python train.py --num_hidden_layers=14 --hidden_size=384 --num_attention_heads=12 --num_key_value_heads=12 --head_dim=32 --intermediate_size=1536 --vocab_size=4096 --hidden_act="tanh_gelu" --norm="rmsnorm" --norm_place="pre" --norm_eps=1e-05 --positions="learned" --qk_norm=false --attn_scale=0.177 --bias="all" --tie_word_embeddings=false --parallel_block=false --init="normal" --init_std_qkv=0.0253 --init_std_o=0.00479 --init_std_up=0.0253 --init_std_down=0.00479 --init_mimetic=0.5 --optimizer="adam_variant" --learning_rate=0.000853 --beta1=0.95 --beta2=0.99 --weight_decay=0.11 --lr_head=0.00421 --max_grad_norm=1.0 --warmup_steps=352 --schedule="wsd" --decay_fraction=0.744 --decay_shape="linear" --final_lr_fraction=0.02 --batch_tokens=32768 --max_seq_len=512 --doc_mask=true --train_tokens=401000000 --max_steps=12238 --dataset="wikipedia_en"
MLP neurons of a small language model. Each row is named by its layer, matrix (up: input weights; down: output weights) and neuron, and shows model dimensions 208-303. Each number is 50 + 15 x the weight over its row's rms, rounded and kept within 0 to 99.
After each neuron's rows, "fires after" lists the tokens most often just before its 100 highest values on Wikipedia text that the model never trained on. A number after a token or word is its count.

L8.up319:20 62 37 59 30 34 42 51 51 31 55 45 70 52 38 31 52 48 29 52 33 71 47 63 59 79 46 58 46 72 50 48 50 37 28 76 51 64 58 48 47 43 51 53 48 39 38 56 41 67 49 44 65 57 55 43 72 77 51 41 43 50 88 54 59 81 52 80 34 40 57 72 62 27 58 37 57 43 60 36 56 32 62 37 33 55 62 57 69 82 69 36 43 58 38 07
L8.down319:34 26 33 64 58 64 60 42 56 34 48 47 49 66 45 77 69 52 53 36 73 57 53 42 56 43 48 53 67 31 41 79 46 57 47 33 37 28 27 51 51 49 43 28 38 69 59 49 50 52 37 37 40 52 59 65 27 37 34 64 57 32 26 67 64 43 47 54 64 49 33 41 41 49 26 54 26 62 65 55 54 61 43 67 70 63 48 54 35 46 36 26 66 51 47 82
fires after: " C" 24, " c" 21, " m" 16, " F" 7, " V" 5, "em" 4

L7.up838:19 21 50 65 29 69 45 40 64 59 43 48 73 62 68 52 49 41 49 49 47 53 54 67 54 42 53 51 57 52 39 55 37 66 50 50 28 94 60 57 39 14 81 45 60 47 85 33 47 87 43 37 19 49 60 91 68 42 38 49 73 43 36 49 57 38 43 74 64 59 56 48 34 54 37 66 73 84 32 68 58 20 48 88 39 65 64 66 42 56 41 55 61 55 57 45
L7.down838:76 72 36 48 72 35 56 57 67 50 60 87 23 34 53 57 48 46 21 40 59 49 44 48 32 61 46 51 37 34 58 57 57 38 40 73 34 29 41 63 38 52 18 49 35 51 28 68 55 45 54 64 52 62 52 07 38 50 46 43 58 38 56 36 59 38 50 31 33 28 51 33 71 57 59 09 00 44 64 55 57 49 55 25 49 31 56 70 34 38 50 52 24 53 43 39
fires after: "," 51, "." 11

L7.up61:56 53 61 43 86 62 48 53 38 47 54 05 55 37 40 49 50 61 45 46 37 79 46 47 67 50 48 82 48 88 39 61 66 43 66 64 55 44 38 61 65 14 45 50 66 67 64 77 39 54 62 38 47 66 44 36 26 83 47 62 46 55 50 45 45 39 53 83 77 55 45 68 55 46 38 74 50 49 58 49 49 61 58 40 26 32 36 46 48 42 72 49 52 62 32 34
L7.down61:36 92 52 68 32 47 57 51 70 30 37 81 30 68 62 29 62 69 55 30 71 41 50 20 40 80 53 39 62 22 41 74 27 48 44 54 33 45 55 30 36 53 59 44 45 45 47 40 73 42 70 50 48 34 68 63 45 34 39 33 72 19 62 62 75 67 55 56 57 41 49 34 73 69 54 53 47 52 66 46 58 40 31 57 50 45 61 59 34 69 49 52 41 53 47 48
fires after: " |" 37, " Sc" 7, " R" 5, " P" 4

L7.up1362:45 29 37 55 68 54 52 47 56 39 49 51 33 61 52 48 39 48 39 48 49 50 45 99 55 46 43 11 63 67 48 53 43 39 29 40 40 42 49 53 33 24 52 42 56 63 53 46 60 66 71 65 57 63 64 52 82 62 34 51 51 31 46 37 47 65 55 52 56 56 23 49 74 68 53 71 28 57 52 75 42 37 52 57 49 62 66 60 50 55 55 39 59 74 65 32
L7.down1362:81 61 75 45 54 64 55 48 40 35 47 37 51 38 44 52 51 39 68 61 43 36 58 35 43 40 59 80 45 52 48 55 49 28 52 36 54 43 32 41 54 47 34 36 41 62 43 63 78 60 64 52 76 40 53 42 18 46 64 32 35 38 68 51 36 39 39 55 61 46 65 71 80 33 60 71 42 38 25 11 46 70 55 13 41 48 33 59 45 60 58 72 40 37 45 28
fires after: "." 21, "\n\n" 13, "|" 13, ".\n\n" 6, "===\n" 5

L7.up8:43 50 35 41 48 46 48 67 60 69 79 45 43 42 57 31 64 22 31 48 24 54 44 61 61 42 46 63 50 29 43 67 46 50 70 62 60 22 38 56 62 40 38 43 22 43 48 63 46 69 59 37 52 75 33 44 41 62 27 31 36 54 41 46 37 39 51 68 47 49 50 59 66 68 50 14 52 38 53 40 50 68 38 38 70 76 53 71 36 34 34 29 81 47 30 55
L7.down8:44 07 67 86 64 57 59 07 37 47 35 47 41 55 39 47 31 61 28 58 53 47 53 58 52 31 59 57 45 73 27 42 26 43 75 44 47 78 55 40 28 42 47 37 54 68 50 43 54 62 45 41 50 32 34 60 69 26 67 75 78 18 51 50 71 67 48 78 65 62 42 30 36 28 61 33 25 58 71 40 52 22 57 48 31 41 31 35 58 43 54 41 43 43 51 51
fires after: "201" 19, "200" 14, " |" 10, "202" 10, "199" 8, " (" 7

L5.up764:43 72 63 36 63 99 54 41 46 40 55 75 45 29 66 56 52 47 69 47 38 46 47 71 42 41 19 62 64 60 39 76 51 38 41 58 65 58 37 77 64 57 27 18 55 61 42 55 47 76 64 49 44 43 47 45 69 23 60 53 31 32 65 42 66 54 52 36 32 38 43 56 46 73 41 70 44 36 14 30 49 47 26 00 51 68 67 60 52 58 54 40 56 59 35 33
L5.down764:17 59 51 43 44 49 39 40 35 51 48 51 52 62 63 67 62 61 56 43 80 58 50 48 52 49 75 52 44 46 45 78 41 47 64 52 15 38 23 33 27 41 49 63 70 61 77 47 10 65 40 70 46 43 36 63 42 41 61 56 49 75 68 50 68 43 56 56 20 46 39 47 64 62 34 66 66 43 78 59 58 44 67 45 22 66 54 54 55 51 48 59 61 39 56 24
fires after: " " 23, " |" 12, "1" 11, "0" 10, " T" 4, "4" 4

L5.up1093:22 36 57 51 63 69 57 60 49 40 58 58 43 41 80 35 52 40 47 47 42 53 58 53 51 36 30 58 62 45 58 73 73 52 24 70 46 57 30 63 46 38 35 11 32 39 44 58 23 46 52 45 35 72 41 43 29 46 49 48 43 14 66 63 54 83 66 28 47 69 34 50 45 58 33 39 38 59 52 46 50 43 38 48 78 79 45 57 52 63 40 70 57 50 27 02
L5.down1093:77 62 49 52 37 44 28 25 52 61 46 37 58 50 29 70 44 51 47 61 51 55 47 49 44 51 52 49 30 40 55 41 41 50 99 39 46 26 71 32 48 49 71 51 69 59 60 53 75 59 46 65 53 34 53 47 72 40 48 52 51 83 28 37 49 36 44 74 55 49 55 43 57 44 63 67 51 60 35 51 53 50 49 40 27 19 64 55 50 37 56 26 44 47 68 99
fires after: "|" 63, " |" 21

L7.up1112:30 56 64 59 55 75 61 51 60 85 44 69 65 57 37 61 30 47 63 61 36 48 54 71 59 29 41 67 51 76 63 45 44 49 36 64 39 82 74 73 55 36 32 42 58 75 35 66 62 64 76 35 50 59 02 69 70 57 53 41 65 48 51 44 41 35 45 76 38 55 63 58 71 28 52 63 38 66 33 48 59 23 52 50 50 54 86 71 85 71 40 18 50 66 49 35
L7.down1112:94 34 51 47 64 65 63 33 30 43 74 76 33 62 42 45 19 46 43 60 58 45 58 42 42 63 47 32 50 50 26 44 47 38 76 28 65 22 46 46 44 72 52 46 64 17 45 65 41 44 51 71 62 48 56 55 37 38 78 75 39 71 49 68 28 54 53 46 26 53 38 29 41 68 18 43 58 64 62 37 63 50 40 44 48 40 59 52 48 25 47 50 39 24 62 44
fires after: " |" 34, "=" 9, "|" 7, ":" 6, "3" 5

L7.up868:15 75 43 38 52 62 49 68 80 53 64 51 70 43 43 27 39 55 38 46 52 56 38 44 49 44 05 59 38 39 59 72 48 35 42 57 51 36 46 75 52 43 39 51 58 41 31 40 65 72 57 48 35 51 53 50 32 42 38 49 59 41 39 40 50 52 43 55 58 66 49 45 38 58 45 60 44 41 11 47 49 39 72 46 55 70 75 73 57 54 58 79 29 64 28 39
L7.down868:43 43 57 50 47 81 50 67 43 62 68 53 49 36 33 49 54 70 71 30 72 52 63 30 36 27 50 46 30 21 60 59 69 61 35 64 44 49 65 43 39 48 70 54 69 56 53 54 56 33 60 30 35 47 57 30 53 85 14 68 36 51 67 12 43 70 58 32 35 27 54 31 32 52 51 58 74 66 51 82 52 31 65 43 50 42 37 48 46 50 39 56 30 30 35 37
fires after: " |" 45, "-" 16

L5.up1319:40 83 36 46 48 50 60 43 46 68 42 49 67 70 62 34 59 40 52 54 35 50 39 61 55 60 42 86 62 66 46 67 57 35 27 55 39 56 58 64 51 34 35 59 71 43 39 45 59 83 51 30 48 59 60 68 57 35 53 46 54 43 26 35 55 64 47 70 92 53 54 39 58 73 62 60 49 53 34 43 50 53 67 67 46 82 93 65 64 76 51 54 48 75 57 17
L5.down1319:19 48 33 45 57 21 60 22 35 62 45 65 54 63 44 73 43 82 40 43 55 52 69 77 54 42 45 43 51 45 51 42 60 52 68 60 21 59 38 51 69 23 36 32 43 66 38 52 59 57 65 38 63 57 50 66 41 40 45 35 62 20 55 60 58 55 47 54 25 55 62 63 19 75 56 38 62 48 61 35 67 51 62 65 50 13 53 36 74 66 55 52 53 44 88 42
fires after: " |" 37, "|" 8, "==\n" 6, " " 6, "." 5, "1" 4

L8.up1515:44 51 34 40 76 73 55 12 38 33 52 50 52 40 58 41 55 35 33 42 41 58 62 75 77 28 26 68 42 67 43 61 67 68 28 54 60 49 56 51 40 35 67 47 52 81 56 52 39 50 60 72 67 55 50 48 72 54 59 42 49 36 47 38 63 49 57 70 66 38 10 46 84 37 32 41 43 32 62 56 51 43 68 43 47 74 36 76 42 42 61 47 52 64 41 49
L8.down1515:70 59 58 63 53 40 62 65 55 64 52 45 45 68 45 62 26 52 79 58 55 54 48 52 41 66 85 22 40 58 69 66 42 28 39 76 50 45 34 26 47 79 22 44 50 28 62 48 37 50 67 53 49 60 61 60 22 41 49 24 28 58 48 66 37 32 50 30 17 44 56 44 65 39 49 56 67 51 55 42 52 39 43 52 54 53 77 36 62 59 45 70 54 48 64 55
fires after: "." 37, "," 9, " $" 9, " \"" 4, "$" 4

L7.up984:35 53 46 66 70 73 59 50 60 49 52 61 47 37 29 33 54 38 23 49 50 65 47 37 73 30 48 35 81 61 55 61 45 78 34 56 24 63 46 46 53 16 61 56 69 51 38 40 45 63 27 48 53 55 51 43 60 64 50 56 49 42 45 53 54 37 50 61 52 62 19 19 70 64 63 55 40 34 80 60 44 45 63 55 62 54 53 73 24 75 38 48 65 45 49 45
L7.down984:87 64 64 35 51 31 27 38 24 28 26 71 38 80 78 54 36 63 53 58 63 48 56 60 33 54 61 33 35 58 52 72 51 19 61 32 66 50 34 34 64 60 38 43 21 44 63 43 49 50 78 73 50 35 51 49 50 72 38 51 75 35 46 43 40 54 55 52 38 52 55 65 47 36 55 66 64 64 37 36 52 50 64 23 41 38 67 47 55 42 54 50 33 52 48 56
fires after: "," 30, " and" 13, " would" 4, " to" 4, "." 4

L6.up1467:19 47 45 51 63 56 54 61 50 61 42 71 44 28 61 56 72 46 66 38 37 62 50 68 66 57 21 82 70 31 72 69 37 38 56 76 42 45 41 72 54 39 43 49 34 69 44 43 74 63 82 23 45 51 48 48 07 20 26 40 19 22 69 59 50 55 44 55 40 54 42 76 46 43 49 55 38 34 54 46 41 49 41 54 72 69 77 44 32 75 50 48 57 42 11 39
L6.down1467:63 46 43 52 51 06 67 48 44 57 37 68 46 37 42 49 65 57 47 57 49 54 56 59 48 40 43 57 47 86 15 49 52 82 79 53 56 25 54 38 62 45 46 76 53 37 67 50 34 65 45 54 64 45 58 44 44 96 67 74 66 65 38 59 52 48 51 48 49 25 51 19 48 22 33 66 54 35 62 57 55 25 50 84 45 55 53 53 72 42 48 38 43 68 72 69
fires after: " " 32, " |" 28, " a" 5, "|" 4

L6.up111:33 48 54 49 57 69 35 35 49 36 62 37 42 61 65 43 38 38 64 51 17 53 58 97 65 47 35 69 80 62 46 68 70 52 44 51 59 62 44 53 69 39 52 57 48 37 47 50 95 56 51 55 41 43 36 39 33 58 67 47 44 56 52 69 45 21 51 70 72 52 38 54 51 45 65 50 47 46 45 41 51 20 58 69 40 64 38 87 53 74 42 43 44 56 54 46
L6.down111:65 32 46 62 46 55 26 66 64 50 41 62 56 39 42 53 34 29 53 54 57 25 43 36 45 38 77 36 24 33 50 41 30 18 56 54 55 23 48 62 56 49 27 15 60 85 44 49 27 57 53 40 66 52 45 46 49 22 55 54 53 63 34 28 22 24 50 68 50 70 48 75 26 33 68 89 34 66 50 29 48 29 55 32 45 28 31 41 61 18 50 40 29 23 32 56
fires after: "," 15, "5" 15, "6" 7, "2" 6, "4" 6, "9" 6

L7.up654:50 74 56 52 40 62 43 71 40 66 75 39 65 56 45 48 57 52 79 57 51 53 47 36 70 48 86 64 32 72 62 53 67 31 56 62 70 53 68 57 48 28 43 59 82 49 55 29 33 46 63 47 35 56 39 72 23 39 53 23 48 31 39 74 56 52 52 39 69 37 60 81 76 46 39 57 26 43 44 39 43 41 65 50 40 57 35 44 51 37 51 37 54 33 15 08
L7.down654:63 63 43 51 46 51 34 36 38 47 22 54 67 63 55 56 37 71 57 45 53 67 53 66 49 65 33 41 77 31 63 57 32 38 43 23 44 47 25 56 41 54 18 53 16 69 67 43 21 33 45 57 46 38 45 49 39 52 29 34 61 43 36 36 46 47 40 53 26 45 22 66 69 59 36 44 64 64 53 44 41 49 57 28 12 35 78 58 56 70 66 49 60 53 59 53
fires after: " " 56, " (" 6, " was" 6, " |" 5, "–" 4

L6.up1293:45 65 48 37 33 66 58 52 44 60 67 36 65 62 29 33 60 50 57 64 29 43 47 55 54 34 39 57 29 54 63 84 32 69 39 54 81 42 52 67 72 28 34 22 51 34 27 45 70 45 97 53 35 69 60 72 57 31 16 17 49 38 52 59 42 50 43 61 70 44 61 48 56 40 60 47 39 44 33 31 50 61 50 54 40 74 44 49 56 50 50 39 37 65 19 40
L6.down1293:46 51 37 74 51 25 77 50 70 39 38 55 26 56 30 36 58 31 19 47 76 51 48 71 65 35 35 74 61 65 55 54 42 51 40 50 61 60 42 29 44 59 40 36 62 80 39 32 73 42 77 36 33 40 44 71 81 75 29 55 34 77 28 50 60 53 39 39 40 37 55 44 33 62 69 48 62 47 58 65 40 56 49 40 65 60 70 49 65 70 47 20 73 70 33 31
fires after: " |" 25, "1" 15, " " 9, " K" 7, "0" 6, "2" 5

L7.up743:42 73 50 23 74 83 42 59 59 65 46 43 85 49 72 60 51 52 57 65 36 65 42 66 61 39 36 87 32 70 44 90 55 40 64 67 65 58 55 37 61 31 24 62 76 58 52 63 47 58 69 38 39 54 46 54 54 49 31 43 42 40 42 49 54 52 52 83 88 68 47 65 40 29 83 65 60 40 32 63 56 53 46 43 48 28 76 56 51 46 58 68 49 75 28 45
L7.down743:38 52 36 55 35 67 36 65 60 46 72 56 43 15 34 29 52 54 49 32 48 48 47 23 41 54 72 56 61 16 46 30 66 56 36 50 42 48 44 63 17 59 45 28 58 43 32 52 57 38 38 51 51 39 63 56 32 37 55 51 37 53 56 34 63 59 40 45 37 37 63 28 46 40 50 70 46 63 68 78 52 45 25 49 54 62 48 44 49 64 53 54 57 47 43 50
fires after: " |" 57, " Sc" 7

L7.up1182:43 47 43 35 56 24 84 62 53 54 62 59 62 52 54 54 63 33 50 63 02 40 57 67 62 57 38 68 44 51 85 52 61 46 60 63 73 58 49 58 61 23 64 44 62 50 30 37 28 79 85 47 50 43 27 43 56 41 61 31 44 44 38 68 32 33 38 87 60 48 52 76 53 26 63 39 42 37 55 51 45 46 59 35 56 37 63 60 60 65 44 40 51 43 50 25
L7.down1182:57 53 51 56 73 52 32 42 47 49 39 50 43 65 36 69 41 69 32 42 79 77 57 78 33 49 53 60 46 62 14 45 36 21 34 39 52 45 66 28 42 56 25 65 34 55 55 55 39 39 56 45 80 68 50 88 44 54 65 28 44 38 39 63 71 62 49 42 38 60 40 58 53 38 55 64 38 42 74 31 56 37 80 18 63 46 40 43 51 41 45 48 48 52 43 41
fires after: " |" 18, "|" 12, " (" 9, " N" 6, " " 6, "-" 5

L6.up291:57 52 60 56 44 49 63 47 70 55 29 60 76 57 55 31 86 59 61 32 43 59 50 43 36 51 49 64 31 45 99 49 61 46 29 66 47 30 57 46 51 46 27 46 65 48 49 60 34 40 70 42 55 46 45 34 21 49 29 38 51 38 42 58 22 41 60 49 30 63 46 86 47 30 58 57 61 29 68 33 49 61 38 23 69 45 50 39 79 41 42 56 36 37 26 43
L6.down291:54 37 53 52 42 39 64 53 50 38 71 71 34 17 31 58 31 54 46 53 62 36 54 61 68 50 55 48 44 64 28 56 72 56 47 39 50 36 43 25 41 39 71 74 60 41 49 49 61 53 46 63 32 61 51 84 75 50 62 82 55 59 51 44 41 73 39 57 65 55 39 42 92 89 31 55 61 49 40 51 44 45 48 57 57 50 61 69 54 53 56 53 61 78 73 48
fires after: " |" 33, " (" 11, " m" 5, " ft" 4, " in" 4, " " 4

L7.up724:60 65 51 49 58 59 35 42 47 19 58 52 34 72 50 52 61 35 57 26 72 66 48 18 49 58 55 37 52 47 77 56 63 28 37 61 73 34 28 40 14 71 45 52 38 73 51 49 41 31 25 61 46 64 42 24 25 57 46 30 68 42 67 42 39 54 60 32 53 49 50 47 67 48 37 97 45 23 62 40 57 65 53 45 64 57 51 52 35 52 70 52 29 66 37 17
L7.down724:37 31 53 32 67 61 61 54 39 80 57 65 53 45 35 54 25 52 41 55 59 27 51 52 55 39 38 57 59 64 55 70 37 58 29 44 30 41 48 46 77 38 40 34 65 48 48 55 54 42 65 30 49 46 48 78 73 56 46 70 29 66 54 47 66 34 46 38 52 29 44 48 74 37 35 17 52 40 26 68 52 57 51 62 76 61 81 55 56 61 20 73 69 37 44 71
fires after: " " 24, " on" 11, "On" 11, " On" 5

L7.up1350:27 48 38 51 55 79 57 48 55 52 44 63 80 43 60 49 63 41 29 64 70 58 53 48 64 36 37 66 52 59 49 55 37 55 53 60 51 26 54 92 54 43 47 26 39 50 33 59 53 35 49 61 61 29 55 68 50 32 26 39 59 39 30 49 53 86 66 74 44 52 43 73 34 53 51 38 38 46 47 47 55 47 36 42 67 76 68 68 45 76 57 48 58 55 21 22
L7.down1350:65 46 71 37 47 45 56 48 15 62 61 42 56 47 21 57 50 42 62 25 37 54 72 31 46 72 25 52 40 57 50 19 20 47 65 65 45 48 55 68 33 28 73 57 84 45 71 64 55 55 59 53 45 41 40 72 64 26 70 53 39 54 45 44 48 48 58 30 46 66 39 32 52 52 19 55 50 39 50 66 64 28 49 64 29 39 51 79 60 55 41 49 43 36 54 49
fires after: " " 56, " |" 19, "1" 4

L7.up1301:27 81 63 48 39 82 59 60 43 51 43 54 37 50 53 43 43 27 70 59 39 47 35 51 66 41 35 57 39 52 48 66 41 37 36 52 75 68 22 65 51 34 18 51 41 62 38 36 53 71 67 29 46 65 46 56 62 17 41 17 58 18 61 42 49 84 56 48 79 48 62 58 60 35 51 62 21 24 41 45 54 38 67 30 69 60 44 65 40 43 41 32 53 38 35 29
L7.down1301:70 43 48 47 26 55 32 55 62 62 28 48 33 27 45 27 63 53 36 69 55 54 39 57 48 55 45 66 50 48 66 57 23 40 49 47 63 54 33 31 26 30 32 43 70 58 53 38 46 48 80 60 37 55 64 45 54 46 62 55 35 32 26 27 66 32 42 69 40 52 42 61 63 40 44 39 48 51 39 28 43 62 47 44 60 51 38 66 48 33 55 38 57 39 59 37
fires after: "1" 28, "4" 14, "2" 12, "3" 12, "5" 7, "01" 6

L7.up215:72 47 42 42 60 45 50 73 63 37 49 72 55 56 73 25 62 46 48 39 49 42 54 62 65 38 39 57 58 39 37 68 56 41 24 74 66 35 36 61 57 37 53 41 70 62 72 49 47 70 44 47 35 45 41 53 25 46 61 04 67 53 41 44 85 53 60 80 67 52 62 67 65 77 55 58 46 35 14 59 48 54 32 61 34 84 47 68 67 43 54 44 54 77 31 43
L7.down215:63 36 49 49 56 34 52 53 46 60 34 29 20 67 58 59 42 24 55 63 46 56 52 51 49 67 47 37 38 48 85 59 44 64 64 45 52 60 43 42 55 58 44 31 44 44 44 49 58 65 51 51 56 50 35 59 58 45 63 42 50 44 50 50 32 44 50 13 72 42 55 46 61 67 59 51 59 64 73 10 54 35 69 43 79 46 50 25 58 51 40 56 51 52 26 14
fires after: " (" 27, "." 18, " \"" 9, "\n" 5, " " 5

L6.up960:47 56 48 58 71 86 47 40 55 24 57 57 61 42 66 22 41 27 44 33 37 57 59 85 48 52 57 28 61 74 10 52 55 68 46 33 56 60 65 51 41 10 77 35 65 49 62 66 62 70 33 71 29 23 37 59 67 61 53 82 55 32 56 26 48 42 63 64 69 52 38 48 41 31 55 60 43 57 46 50 58 47 67 70 57 59 46 53 47 69 58 36 64 55 48 44
L6.down960:66 64 51 53 44 47 40 39 55 51 49 68 42 86 45 47 27 57 43 53 73 59 59 45 34 57 67 38 47 55 51 27 37 45 52 58 58 57 21 28 58 68 69 67 45 59 72 45 38 55 37 65 98 75 37 43 37 53 64 69 60 58 52 47 45 55 50 75 39 49 45 42 83 47 49 86 65 55 89 71 51 45 43 11 68 29 37 60 40 38 54 56 46 36 60 55
fires after: "," 44, "." 24, " where" 4

L6.up1228:62 51 48 44 65 91 54 26 48 50 56 54 59 34 64 30 42 56 33 66 49 37 57 54 78 35 45 28 65 77 48 45 53 55 21 62 39 38 56 74 43 33 60 46 66 45 36 45 48 51 24 57 47 58 78 51 62 84 48 48 60 65 70 47 52 73 49 62 57 35 33 27 43 66 65 40 55 40 58 43 52 53 47 73 29 61 52 54 50 70 50 53 72 76 48 17
L6.down1228:60 63 57 29 68 44 57 76 55 70 32 39 65 44 26 54 78 68 60 57 44 47 49 65 49 59 40 73 50 18 76 69 69 54 75 55 46 84 43 41 52 40 25 50 30 50 41 59 59 74 49 17 36 52 64 56 48 41 53 25 56 41 77 48 64 61 42 57 62 74 47 83 62 73 65 58 44 50 37 26 48 22 48 64 34 45 23 51 51 61 52 63 54 44 58 27
fires after: "," 35, "." 14, " \"" 7, "'" 4

L7.up1361:60 95 32 51 59 65 57 41 49 61 58 55 43 60 44 63 68 61 25 61 54 90 45 40 60 34 40 33 49 44 34 99 55 48 45 52 56 39 40 33 42 46 30 57 71 67 71 43 60 92 40 40 40 46 56 69 61 60 34 47 86 37 54 40 40 38 64 63 61 64 34 85 54 51 52 43 45 37 65 58 50 66 66 79 37 60 50 67 50 47 51 73 48 77 56 58
L7.down1361:40 47 69 59 37 73 39 59 47 63 52 51 28 17 70 34 55 54 53 37 54 46 47 42 38 53 33 49 49 35 46 43 34 33 63 55 48 57 89 54 26 45 64 38 23 62 48 58 59 65 59 54 24 26 57 49 27 55 53 31 49 26 52 46 62 55 51 54 72 38 52 51 57 66 36 80 42 44 55 70 54 27 07 36 53 64 70 61 49 74 49 29 32 38 51 45
fires after: "." 71, " |" 12

L8.up1094:34 44 50 46 73 50 63 63 57 64 31 53 60 65 47 63 52 41 32 61 22 64 53 54 56 18 60 49 31 66 35 40 61 45 35 84 83 67 47 67 25 09 37 75 21 33 61 28 79 66 60 28 55 72 45 58 41 45 52 28 73 42 49 52 45 32 57 70 53 62 49 35 45 63 41 25 57 67 31 53 51 51 61 29 18 70 62 60 79 37 38 40 47 75 40 21
L8.down1094:57 39 48 63 50 28 33 30 52 37 39 59 55 60 57 47 64 42 58 55 80 51 46 79 57 45 59 50 61 61 43 21 17 28 61 55 57 69 64 39 45 45 38 54 52 71 52 72 43 70 58 41 62 36 38 43 49 33 29 31 59 47 58 47 50 39 42 63 59 42 56 30 91 40 54 69 50 35 54 62 44 59 75 41 43 23 52 59 31 36 65 48 85 53 40 57
fires after: " |" 37, " " 15, " S" 13, " V" 6

L8.up991:46 41 39 26 39 48 61 46 53 62 56 65 49 52 59 46 20 47 26 58 47 53 48 78 48 47 37 73 57 38 48 76 60 63 19 68 46 40 44 31 39 58 63 50 25 57 28 65 57 67 56 53 59 75 38 48 60 47 47 27 52 45 55 61 17 73 49 62 46 60 33 53 51 48 46 30 36 47 48 60 57 41 40 29 40 56 58 47 45 66 45 43 51 96 48 47
L8.down991:64 35 71 62 56 49 52 63 45 57 61 31 48 33 50 59 81 36 46 30 64 62 53 62 49 55 48 51 55 50 45 24 36 59 61 35 56 37 30 67 60 41 51 34 49 62 44 52 44 24 46 52 51 51 51 50 22 14 50 72 75 30 47 73 74 25 45 51 77 54 59 40 48 51 21 51 51 53 67 08 54 72 61 59 55 36 47 52 36 56 48 55 60 42 61 71
fires after: " " 24, " C" 17, " c" 13, " F" 5, " V" 4

L7.up321:40 61 37 37 99 64 60 69 77 65 78 62 68 63 55 33 41 59 56 63 52 48 37 37 69 49 41 54 42 46 38 82 61 60 28 66 40 41 48 32 63 28 33 48 71 59 21 37 67 85 65 20 20 68 41 48 83 28 47 42 44 23 49 50 32 44 54 79 72 69 36 78 51 62 64 43 39 44 46 32 54 46 63 69 35 39 58 58 63 54 43 77 39 58 43 34
L7.down321:46 51 65 20 55 59 43 30 62 43 50 65 64 44 41 50 26 57 55 55 48 57 51 64 46 35 41 39 55 38 69 55 45 43 72 63 42 55 47 74 35 45 58 33 50 76 28 73 70 58 46 53 39 45 79 68 16 59 30 10 59 47 67 34 60 67 44 62 37 54 60 51 17 58 58 73 45 59 52 65 52 17 36 28 47 45 52 65 47 58 55 44 55 50 40 39
fires after: " |" 43, "-" 24, "==" 14, "." 5, ":" 4

L7.up1492:79 48 44 62 77 74 55 45 47 48 49 78 17 43 47 36 58 33 52 45 36 51 50 58 69 36 44 57 58 56 24 69 66 57 24 68 49 58 52 62 31 47 60 38 80 35 65 71 48 82 23 47 43 50 50 52 64 61 62 34 66 50 79 70 47 76 59 63 62 29 43 59 55 66 54 61 38 21 55 53 49 51 62 34 47 87 48 65 65 76 27 58 31 52 39 36
L7.down1492:24 41 47 48 48 33 41 42 56 58 43 17 41 70 46 49 20 67 43 50 62 41 45 46 57 53 62 53 45 68 58 69 70 50 54 40 53 59 54 60 49 49 14 30 50 43 43 60 28 71 42 45 54 61 46 78 40 12 52 46 35 34 47 43 67 47 55 43 29 50 49 72 33 29 71 34 35 63 78 49 43 44 46 50 72 38 16 49 34 46 62 59 70 39 33 26
fires after: " (" 27, " \"" 18, ".\n\n" 12, "." 6, "==\n" 5, "===\n" 4

L7.up678:42 63 40 28 95 75 48 57 67 52 73 12 49 39 53 60 50 54 38 64 30 73 43 36 77 47 54 53 20 54 52 59 58 31 52 58 41 56 49 71 51 19 40 51 87 55 44 59 55 83 48 39 27 56 39 50 52 44 40 43 44 47 53 63 59 46 54 99 87 66 30 61 31 33 68 69 50 32 58 44 50 57 55 47 44 43 64 53 57 52 53 87 37 57 41 45
L7.down678:35 58 52 72 27 58 31 47 50 39 37 78 22 09 56 29 51 56 64 49 76 48 41 64 50 35 47 38 65 23 27 47 57 34 36 69 20 39 58 42 32 42 44 41 54 33 32 40 74 50 54 40 58 19 64 61 52 37 16 46 63 50 38 45 42 52 50 69 48 46 47 51 51 75 68 60 63 52 48 59 51 43 02 65 52 40 73 57 37 68 48 21 39 84 49 58
fires after: " |" 67, "-" 12, "." 5

L6.up1118:70 36 59 51 46 59 28 24 47 41 56 57 82 86 59 31 65 27 55 35 47 82 58 55 44 65 49 48 53 54 59 52 58 30 41 56 64 36 34 47 29 45 40 59 35 58 42 75 26 62 36 73 55 29 75 55 24 67 46 34 73 52 28 46 49 39 60 49 58 61 47 45 77 58 51 49 42 87 71 29 57 56 51 32 55 81 80 60 38 37 64 44 62 61 57 62
L6.down1118:44 38 42 63 50 21 89 85 65 58 56 72 18 23 32 55 56 70 48 63 52 45 44 45 35 40 44 40 59 46 54 56 31 41 37 49 25 38 37 54 66 52 65 41 42 30 53 34 49 74 55 58 36 58 36 61 66 37 41 59 30 59 54 71 86 57 49 34 21 51 43 50 45 67 34 35 78 61 59 58 43 51 68 74 65 48 44 52 63 84 42 27 49 32 36 52
fires after: " " 59, " on" 5, "202" 4